python train.py --beta1=0.95 --decay_shape="exp" --train_tokens=692100000
MLP neurons of a small language model. Each row is named by its layer, matrix (up: input weights) and neuron, and shows model dimensions 213-404. Each number is 500 + 25 x the weight over its row's rms, rounded and kept within 0 to 999. Numbers have three digits each.
A block is one neuron, or neurons of one layer that tend to fire together. After each block is what it responds to, as a language model described it from the Wikipedia text at the highest values.

L8.up1125:497478505530498478519456494471476465514532532566526485528512496506512508510494492520510503500507493531482499511500499506512483479513526455529470536502497488477525521466490530546502468466460511467474497445449498499479482465475498488465464523526506526534462483552522515471484533491471569484486469491489495487508492481465492526524464507504488496501544488529482532500499491465491515498528465514515480513436503508494515551484507504512534538522479497498524497492505497521477475539480434463447495487515493526504479510546465510517495486507469514561511510515488469485468532522486494472
Responds to: Mid-clause words in quotes

L8.up223:501539550505531508486527556495516476420481528504482510494482480524478471539498458533508471509477459515536514463495477527511509493544515492546498530502489472485502524491490480515500472538508502496522536469492516443552517486510493560490486476475506489516517521474552489482490468475500489485495478527467477509491479487526500505555530558497536460507499508517516540478526525479492523498507475494479526515526520470510474511490528508493501480501469486491529468469494523531445502502540494499513446497530492515550484487477509499539460507505470533504501516500512519488515494514518514449
Responds to: Relative-clause verbs after superlatives

L9.up147:505487506519479499478493462471482525462516507526465481527504487514541480496506495487496481473525470539479531494493467502487485517519496492491470506517459447528511450539533483487494508486537536508473500514500520509518468485525446524436511506453479483475487538512505535471493501435501529539503465510513474493498535455507483490498481532537505508512466562542531496494488516498480437465537499509484458517471503507481484499515506509501513477495441482499494507500507518481452475481484481484554453493506501471532467488496486490458494502522461520531490474525488526536499521504485548555
L9.up310:492520489474498533498519542494492488512492490498497509544502440560524493515456495531477481507514542536486509533485504534527541488477512538473527495542492498507490465516476532525526508477489444521483489495490499470513502494519467531499495483511503451547515460494505466508478516466502512491546503463515567476512515505485489518517524497491521492512521473471507502471493482515486447466511466434486520447531504479491508488486526484523470479524510466514473515509505495520520486478535501533485455458479498497514529491495542529495460503487514471486441524513512434516509520526518437512
L9.up529:528495510493489462505509517497478490502496531463534514522534536552542469486483447548480479500512487496535486478496501510526548506500484498543503547520508556508447471524529519526553474562521513520476513485535485540473465530490503502492501515498497503485525472519528514515475537469508458503501497469471510513507514524507515551504515498454505442480509491543492532489542486510539447483482473478520478450537510478489504524518509534497517485531523512509516474486514512493503475501466455482516490540474504557506443534481480522492550503488478502517466517557506496514486469524490487507
L9.up565:500476529523486521511506532446478448535432517512581479472478541491521500538499455463524499446551525480449484468523487526480499538494494548505486499529480493506495498496497454502493523513461491504477538468441482531465481522489483477530446493505456505534541490506537545493494499521481516479486513501460496490490510497486451530502503482469516493513526460521511488493508537523508458494531490500509480461512454485484511495533484526517503533467491527485549461489492506481479566510496491473494465492539487534514503506543497528501510487531488477526501541520442460527507561527518520468
L9.up604:543509455505477503488498535518446473448508541512488502491490484501526485484497500530506522502470500458532520506477506533484508509527496518539449469485482490526461532473491496527541467529494504561456476474465509493508515507467496506507503475475463501488553478523510504503459498522527510463522468502512479524499499483502502521504530505474496516505516481563482511525548490501485507502518475484500484499487486455516465529466527507470500514505500515526503494497524495469525499530504545514471484488518499478525464488486479514524560511531492524520491505495498509514477499529484509490
L9.up784:575508495453501475482548509502513507497494495476482458552509511508558504536518473484547481462464496501496470486480514499548522492544509500484524490471460535534471455512551454489536523500521500553515489444495485475509479494500480490502505464438490490509512475506494465531481510488530480519487486508509504526508488482514499477471500502507482534458485487494513517522507518506516479465458476516512516459486534507474468535472519475479525517583532466521464496451514491503515524488503489501514503523540508472487480477522518487532492498476501460525500526513477535515492502496510500510
L9.up1002:572505505543466497530493517472478480492492505505506481498463503478492484523464483500480500521542470506530541498494498514514483489516505455505488540512511519497522493512495525494536500508514505509440524525518522555457494553478509522516485513479493496572539485468469509508515480484526476489457525466483508503511527453499483500527534503467470540515494497543495490512540567476499502499475485459490516485544538478493494524522487496483489501476482462476520516504452506465539537488479477492478495482480506553523485475464496465464551539494487542549510543520475475513491505499509501490
L9.up1079:510490492513491539458513503488533478488493486487483485504517528556513499538491500461469464543491522501482489505513511516547527529510438549468505498501522490491523467492505503493496522515498483498454505452485532524543524524490522528518461520449501522492508501489461515508520463522524481497479503528503510524505525535472513476495509563486522501487460537509464489480549492478460552512505501503472475503559517532490508499517510478466542465480534508489525481517467463454454470526499511514537494477497510468518459513479504487487507514496484468527533521503533507465499480507474516498
L9.up1099:502447511529528497425493501519456496475526494539497518497513493503545495490514475497492468495442503497516498476509516482539496471504476479457480474508517484510524500566476509502562527503462506527517507473496552454461498485476510542472498522519504497496497480465517543483465553469519473480528517497524485477503510529477525527546534464478525469501510547463496517495491512530491502539485521476478512450495526519526490482473497547469523503504469474544527505509479496481477469540489523481537481473501496510513463507513499538503505505486472452551503465481501523533462536492524523509
L9.up1475:522476511514459483496542515475488495482512474525471482483513529517517499529474518515504470499547478465549496475503496467477522532471481526512492498516441499511509533488467538511513493526497490515518528493491519530457485506501486523492529518482512496517528485530496464486490483495542479475461484473486519505478545497528499502560506514494497484519524506473511484499509534513524478475493527504498517470483523495495518511522513485545476515519493511533544494531461503489497508502493528439495458463468486520487462498548475459490570477490519520551516558489496495494484520519538549484
L9.up1706:549510539489499519508493516518505496467521445502475462483494514530544521506483476492527499492473478482511536451476475489504497510477502494531442466463481494482518445505511486475517476476474495497484475509439509500478524516518440484514467502523496486482529499517506501474471481479526459495509509500477443545460491465517495511518510522556494518541473504463502481505478502515512522536461461495496508465478543482501495498463486465505478499514526542519511501480493448467508461499498467506546446439470477461509509481521503505498499506534493520532515532501500482529471500527465487520
L9.up1823:487498546506470514476523538506506450481489492458518473487450513524490508487485411523499450509510511445488529511517485512514488515495505501509468532492513496510500459507533503551499523491514539514497533508486475509435516494485425511519503509494506496535529488484504483437478479513514458480496506498500521512490526515462501502518521522465528508547498544489486528560494541504489476482510506525478514439490564540477503512514513531517522530503524521473524495511508493498519478530489478485548454478537481489506460525511485451496525493505443471498512505503505513498513530549506511516
L9.up1941:551542471519511517464516532474503477479453502508458517471523496543525474467523510456529492449473528486547518515465509504501524480505503477465513528512510488513432507466510516504496496516487475503548517525460543459504463533506474492526497478482492512503529508493505504509508520541495516489481510532487474443490502510499498517533516491471496427528534503453541500462488486456483520518493508482486493469545495484527490554520523496520466541493520533503504453479522471479495546480510499480463469506492486509461497480472520469532492478521511493489497514526467533471519501472491508467
L9.up1992:507525480498452472523509497460519508503517478472485495522484491533511463497458492467516513486473503535476524462457512530496512486520545540501503492470480521500522482495531542489510533479517549477542444494440503532528510490520501527517451515469509483499498508509488510470517497502501479484528499475476552497501514496508526516480507494559550498492535496486494503484522531506490493498528514504484460465533528495549496487452496507492515523535489499492544510509474476518507458479535501490515500478543483506525478465500502487489516474518584451507507509496477494467468485485482497524
L9.up2285:537502494514519526492496482503488475473502481521465485497524496540482516524491441514543516539501500499563519501518524477480499474531548490506453476504522528492490485491478500500482497500505518513487486513513502524523493555528467479512504496473550537481531454518472537534508497498491529538507535492454493496536506491492481522584549488542505529519536496519539505485522513517495493483475528475491516465500512523501530483531461537482509533526461477519524531490502478506541489526497489505490485523471440533556462503473434474498506533519503465536500511507532500495505474482535484499
L9.up2334:531527518500485495533565535483479481513512537531525470500497509496563471498469487527488487484498531444486487495479494527464476454489544489513479494507463491466491527503495509514484514510528500508503480471504529464500456484494488470480444533499538484493537491516533494475508514500504488544498464458502521488502563501468513469533528537523532547530506525479475510487501469490485486483487474481540498462526493496538463492484499553529490512538493511534489462464489498476514508535461526489463496488495507482482482507537528483480517520486510503505538473507501465525454506486539498497
Responds to: Superlative/ordinal noun heads

L9.up43:466503472524549505525568503539453466524492432501542485498519531489518528500466480459533510481487470530490489513470467487547480474502509531467479509517513493527496465503529484522474499475483476511494534502472546525499532491527453577518495505556527504524472493496514534475514508529488493536508459489476518456509481524512552496482511501542481509489463538502534536493512500534518541483521508533489486501481530506475521509503499477500472535541499475529500483502518499507517534474495488483475498528512541491527503493521507544492490485522530488465457464515524493469588457519491525506
L9.up149:500475505482500516491529496453501516484441500542505467528513530523479499486507480472527461527521513486493483482470494491514483496485537494486495560475520526535487481454514477507519504492516500570542524534481510480467480532535491458557525503458495458550516512489515509507505493452472485541529475506520461512502551500495476513486500484484484452508498508496490505515513523514487462486510484523448513526505510519502528511555511498503508555494475481486523488500494533482501470528536466539497515506533518482468499516501471503539469497537494495501523508553495470530510512496532547515
L9.up164:476504518517521507514515499530505509535463470507465488483467509504499525523533499503498474475513541519515525510518508504523527486537461487532532486505534541471537460511471511526483535493501480512520499494516533505460539513518475499548468501487502476530475493524492552480469507495501544496488494520515530479484508503470489543504504490501495527437490515514514464512479507512518500516501508515505528498460436535498537525563482524509502489473454529478491485469510494487494453518501510544508522495475516491548470480514493482466559486504484470514473490522515514478458511567510447488
L9.up348:511444474481467484523521516486476489522443525515542499488490489514478493542503525528518501470490513502524500477509501489513446511489531495472486557473522509514557535467506499502461514495524498502476525530505519507473522516510484474514509462499510457485482522501508561485488482520481519518459510509493498516475525496498508497485508533478516505485505471478541511480485464494474555518535509526517491465509501480501478507528495542486536526513497496519506522526524492477483503502475522471519494481506521506448505506493508534490465538498499553495475539459566518491506481493456539495
L9.up358:507523526503524508514456489513474423508496455524523503500490485471512481437512530506481494464479484514497515510487461515524527495493565506459468508509494489526487486516544535481503504496540499480517504453469468501489509478502446552559470522521561514488493521488515493508531519544495508462501500502495499480500523481535567499534507481465507526502467469472493489506526505478497454483457501490533472503520496533507532527549526494518503510537500504458507523517509516519480475542496486472520494505485523501460520469519498489489503492471512511514448490531510493516418462509498512487
L9.up406:449516523497503486452509520493473512511455461526519497504496520500479491492494529491516479501482471475479512530513457523516482530477509458447490463482515511496495493542510505539500507492476473535531514527490514536544524466522482488506513483517488529468495485500524493511500535500471532514504525509504514496533512487516496529492517492540519522509511501532473463488499469520474462534519515513492485486473490520495531498454521471471514518506452487487504486518550536521490505540532530546468481555543519538488488505538486484517460511518501466478460505522486541515489514507479519498
L9.up637:510540456488467506466494474476516490502462528514478508481543515490538487470505515503484481497493493470503509492510475506519512462532498514491527483482478454494519491498470522519478514551538496504479529458530500487503484488467476478496537506496522492523450496529473522464475552489532483533518415523506479460501510502467505480479469448519488534466490468494501462534533520438559466461490516478525536497512502505505499478544508494485463475468514494532505527523492487499453488483500502551455506500526503529460548511527526525520528456512466461459492486520528519502493522490490533468
L9.up664:508511477505473500522476483494481486507516517537495489488538477502464447486505477496493484500506475529515512542486489491492495520483537489493503514506463509505501482539459514521506438511496477475536501472415509494493499539516492493482469515517443502532517479514480522492506511513491561494515480487438482438515488502473500470435521483510485537509501468487497516465491468519466471510550511506494524492530535463518499504503498513547516528470494524526474503439525474518467526512532484489505470511533519499523517514505502483493542489469487487508455518554516527503515499511485542456
L9.up783:465543506490481464469523499470503487527470510513527470513490481462459518513544482482519493462520475503485504483546495483565521515475475478499491497513473482525524491522501466500525496456496482515500538461502524463558508498522470519493491510474526498418454482499482508486503531469481474465475510487501499528498482500493506510515496495522533501454509496513479513492503538515560510522504507514504541505495480530504489490516551485515531542517480497491492508459498537493518516523509489487483474529463479506468471488537505543538520477483506535496465520484530527465496471505468523535
L9.up1039:483431512483505533543467536491449516519468495557503476493511477459495526519482536477532486525556489486506496457516477532521518438497513484528480528466504516530461540485506511498489474503522492553458553510500512529530496503527465490477502504503501503479480482491490512511503532464493511503525472481497481503483513489465478498522513511504538500496497511499541474500519531540445469505497531484505503500502460514531496475513475554514498487493487492512518502499500501493499480487490515513516507504493488504485464463460467532466476490513487481470482523551489475514491488502502485523
L9.up1224:509511473503471457512503545511466524471485508519542469541533506522450490495487510473534483476543438501530501488490451519558495488503499515478483518511491463508506535494513513498507436496484491465509521486513477561530496502504520529521461507463500508530440490498515535467450523492517503494521504503517523510530500445483532478495505544536565504474523501547497527469496471503483510490482503502503462518518462497540510517484514520502475504477494489490505475493494482515527526516504453533512492540499467501508498488536508512524483544484532513511473527538527505527461492555509530487
L9.up1270:449509507490523488529553487487507509489470480551483479489518513503455485525484529432480509499488490469541484477527484577546495475489529499518480546483483520510514501489552460495519510479503459533512494470503497556462484470508484481508489476463520537503464528502517566478484507450495508488473464534496474517500506493473510492468509544512482517470560511544515472485503545545502530478500484470494503492482484527477516510527479521490517540506500503479442483459488532515476491516496529489516526520513471522519519484496501513496514511542489496457483503507522507482502505514502483503
L9.up1663:543490503499533508491486481489492479491498476476501528519518455471500518462474506502497520501465487480560486451518489526528496497467468498479455513546493504469463482523555527504492497531488499495491476518485516532495498503485512510485509488464473500481485518502464531509479488465465501472499488514526499519542500497550546479457508477508479518494487496508489525478509469515537503545508475498509516505484495531482470511531500483495484501532458477504488476485507503508501537503518505489458484462481496537487474540478463527544501476505534494434462478548509455519493459458491502529
L9.up1717:488489529483533521470543491517532476524500467507529491516508505480516552516473505496504485473501473529505501466501495544517494445514534469516496528490476531534518555509529475490548472466478454542535524525469497491499518487525544514527490499510490509526491503521519530531485510478489531464527518529481458509470516473482486503516492524509496504473500459535489493534479482524489494481494461485464505498542485502547499451495489554524463516510480488447506495473511523494461488534481518502506554481523500536503509525479491495489482495500512490502492486491466498499486495523481524525
L9.up1824:487512505517523534520467518474526502512502504530477469523553499506514516480502519479516503513514523518449468484547501485492484510467514503491516493500483526509494525553482527500512544498521459488529461482497466518541480505527514499509495514535528515548449541526492490576518485518493472512473487557503437443510512468497466501501481506490485478468497500493482529480497489513509522542468480502469518458484500482495515587505526466495476473532475488510447480522511503499490497446515505472512518517539469528497493497492511547533498521535539512451516527528479514486482542521527531492
L9.up2512:488457527494473484527530511493545501498455496532506528437474507533497492475466564445475522525532514470469522524517482526501525491534495504533446492498515517508484518525508533483502455501481495547531503504500481496467444477496534464502502487447486557494507502504503547499484507498523527476525507520554471459480544512486495491495556483487502483498506515514473496480473515478526515500541540460517545465499533519496502515495542476490510489494507502514494491507480519544529488489509489470503526461506528525522511483495544496511478533504471510474497533548498496486503479496487537561
Responds to: Words inside quoted speech

L12.up748:500545472503460485498498515506493508460489466503510529574522452484495513487483477483491489516515466504502493536502482496515494442508508557447499507476491511526499504500516513542501498512477519473490451491509547522500453490522535500477500550493521522476459481521514501483481519505495490480511464509502470537485509496496501531535489495522486539514501516490513511506482471476470548513505466539494502528527485514482490492514517492547489550523495516486510482515515472503504505534523466508479495462502512489515531489492462507477443499517479461499474502521500495480475509498475506514
L12.up1184:487538523519530467512523534506520523474447498514509496488493497513472530507551501488450494501485479492502496486509494451485466520516474516522493486485515483519501495500499488559477495486540481536504536537542507479484506474533464478481455518439510467497468474504462514501476500556519470507523500456497491504474476468539474530497539485505486517493536463514509515518496502483498526504528471496499515497491501511468495526497490495467500553481467473486468480509497525537482528492457531508469480532524458527497511500485496469498486503509495500464496539464496508502494466507503553526
L12.up1630:442479479516498486510480435483479515541456490530515501543504470516510493464478534502487499496541473438493495461468494483535564507498479494478503513452436479502508519523493497498473442489506554514572498453466510492489502481507517508420468533514534466474459477501534518527489478473487501494526529465499476494502530534526454469508480525518524517454492510522522517505455454535484504529518485545473509502509513535506505493532505506488495506508456538486476498486525492540495478515500452527498496513493485487473485512504492512498469525471491519532488509524454459506499496518454502475
L12.up1780:493492453504513515455493517496486498497489499509496516516460455514497504465512562470487487505528497511467458530484528479549496486477467506495467479492495484497493498503514500503473497557504505478516526484514518467506451506473524492513476536529471510478477484539517464515486515474489471529526478516468499488513514559497463454512535530456501478475467484520492487516485479506539524496490475516513504550460501537525512521548511473528520516542528521522488490465488481500500470510506508479485488496456522510491487540517476542512449505480521526476491507509512518524481528498481500483
Responds to: Start of quoted titles

L12.up1093:540496493493502516504511501460471464516541505460494507562500535477528543471504505543497494545524487523516475510514473474513545513513537529497499489502489471528509487517480523490455468517482530506526483497498511473556552520459501481530499492499505494520480484512507532519514459457502499471543547444506491506500507497482515511537525540531541515466514516467513469469510515473518524458507536520497521474507485511500447493525529508554462494543506497532523475530527495476532514545508515525468518482536464494483482507528525501537531509509517499503524509500517514471483513494513489522
L12.up1600:499523502524471513518558516480484512516491505479474526537490514564521498442443508481507518493543518483525481495460502504503534519543489504506486468501494528493499475500473518545527494576496515462467515504497510446546494478515515503507465548520496442503488480495552485506504483458544522494497493490490489524503512461521504522532533523477484513525489527504514517493536509481504509520553488506502521441489483481497485506502510486524496522492509489484522519512503511515522484477518502544552488505479516468529489503541490527448486488507496502491484520514471488543460522481479534479
L12.up1697:487529499478545451445476542453473490530500506494521506524511475538548495492528497524498496536542501475481503479459528506513548511487523519530453457482514525467527503506504494521526482511475479523470517465489533485510471493517520459516477501528510494513490502467525510513495511505509507497492520468459548518535486482490497468504543499504503516514529486439508489510492474534498536522522483506503479513525506497463481473454466456489495519498502514512520501519488483502486535513504541530551466501467485532502501527515494484512508540497535516513478519477442475457485463464509512498
L12.up2156:500530480530471524526531508499497461489497477482539478507456535516532489498468480550483465474536549546488459454459474539482497513526504534503459517469506516490508446474484533548498488546502537492491503466516511454525428493493515482491481514507489496470480522533467490452484511499529511493561542511477470494499489468496465470522507497486510483497491517482534513520503516498503529481514453468476495467472524456498451495484512531529527498494539486498534473518447480464514485456488489517517502500473516522504516520470495518495509533484506480509490552504470464518468506485509539493
Responds to: Head noun after superlatives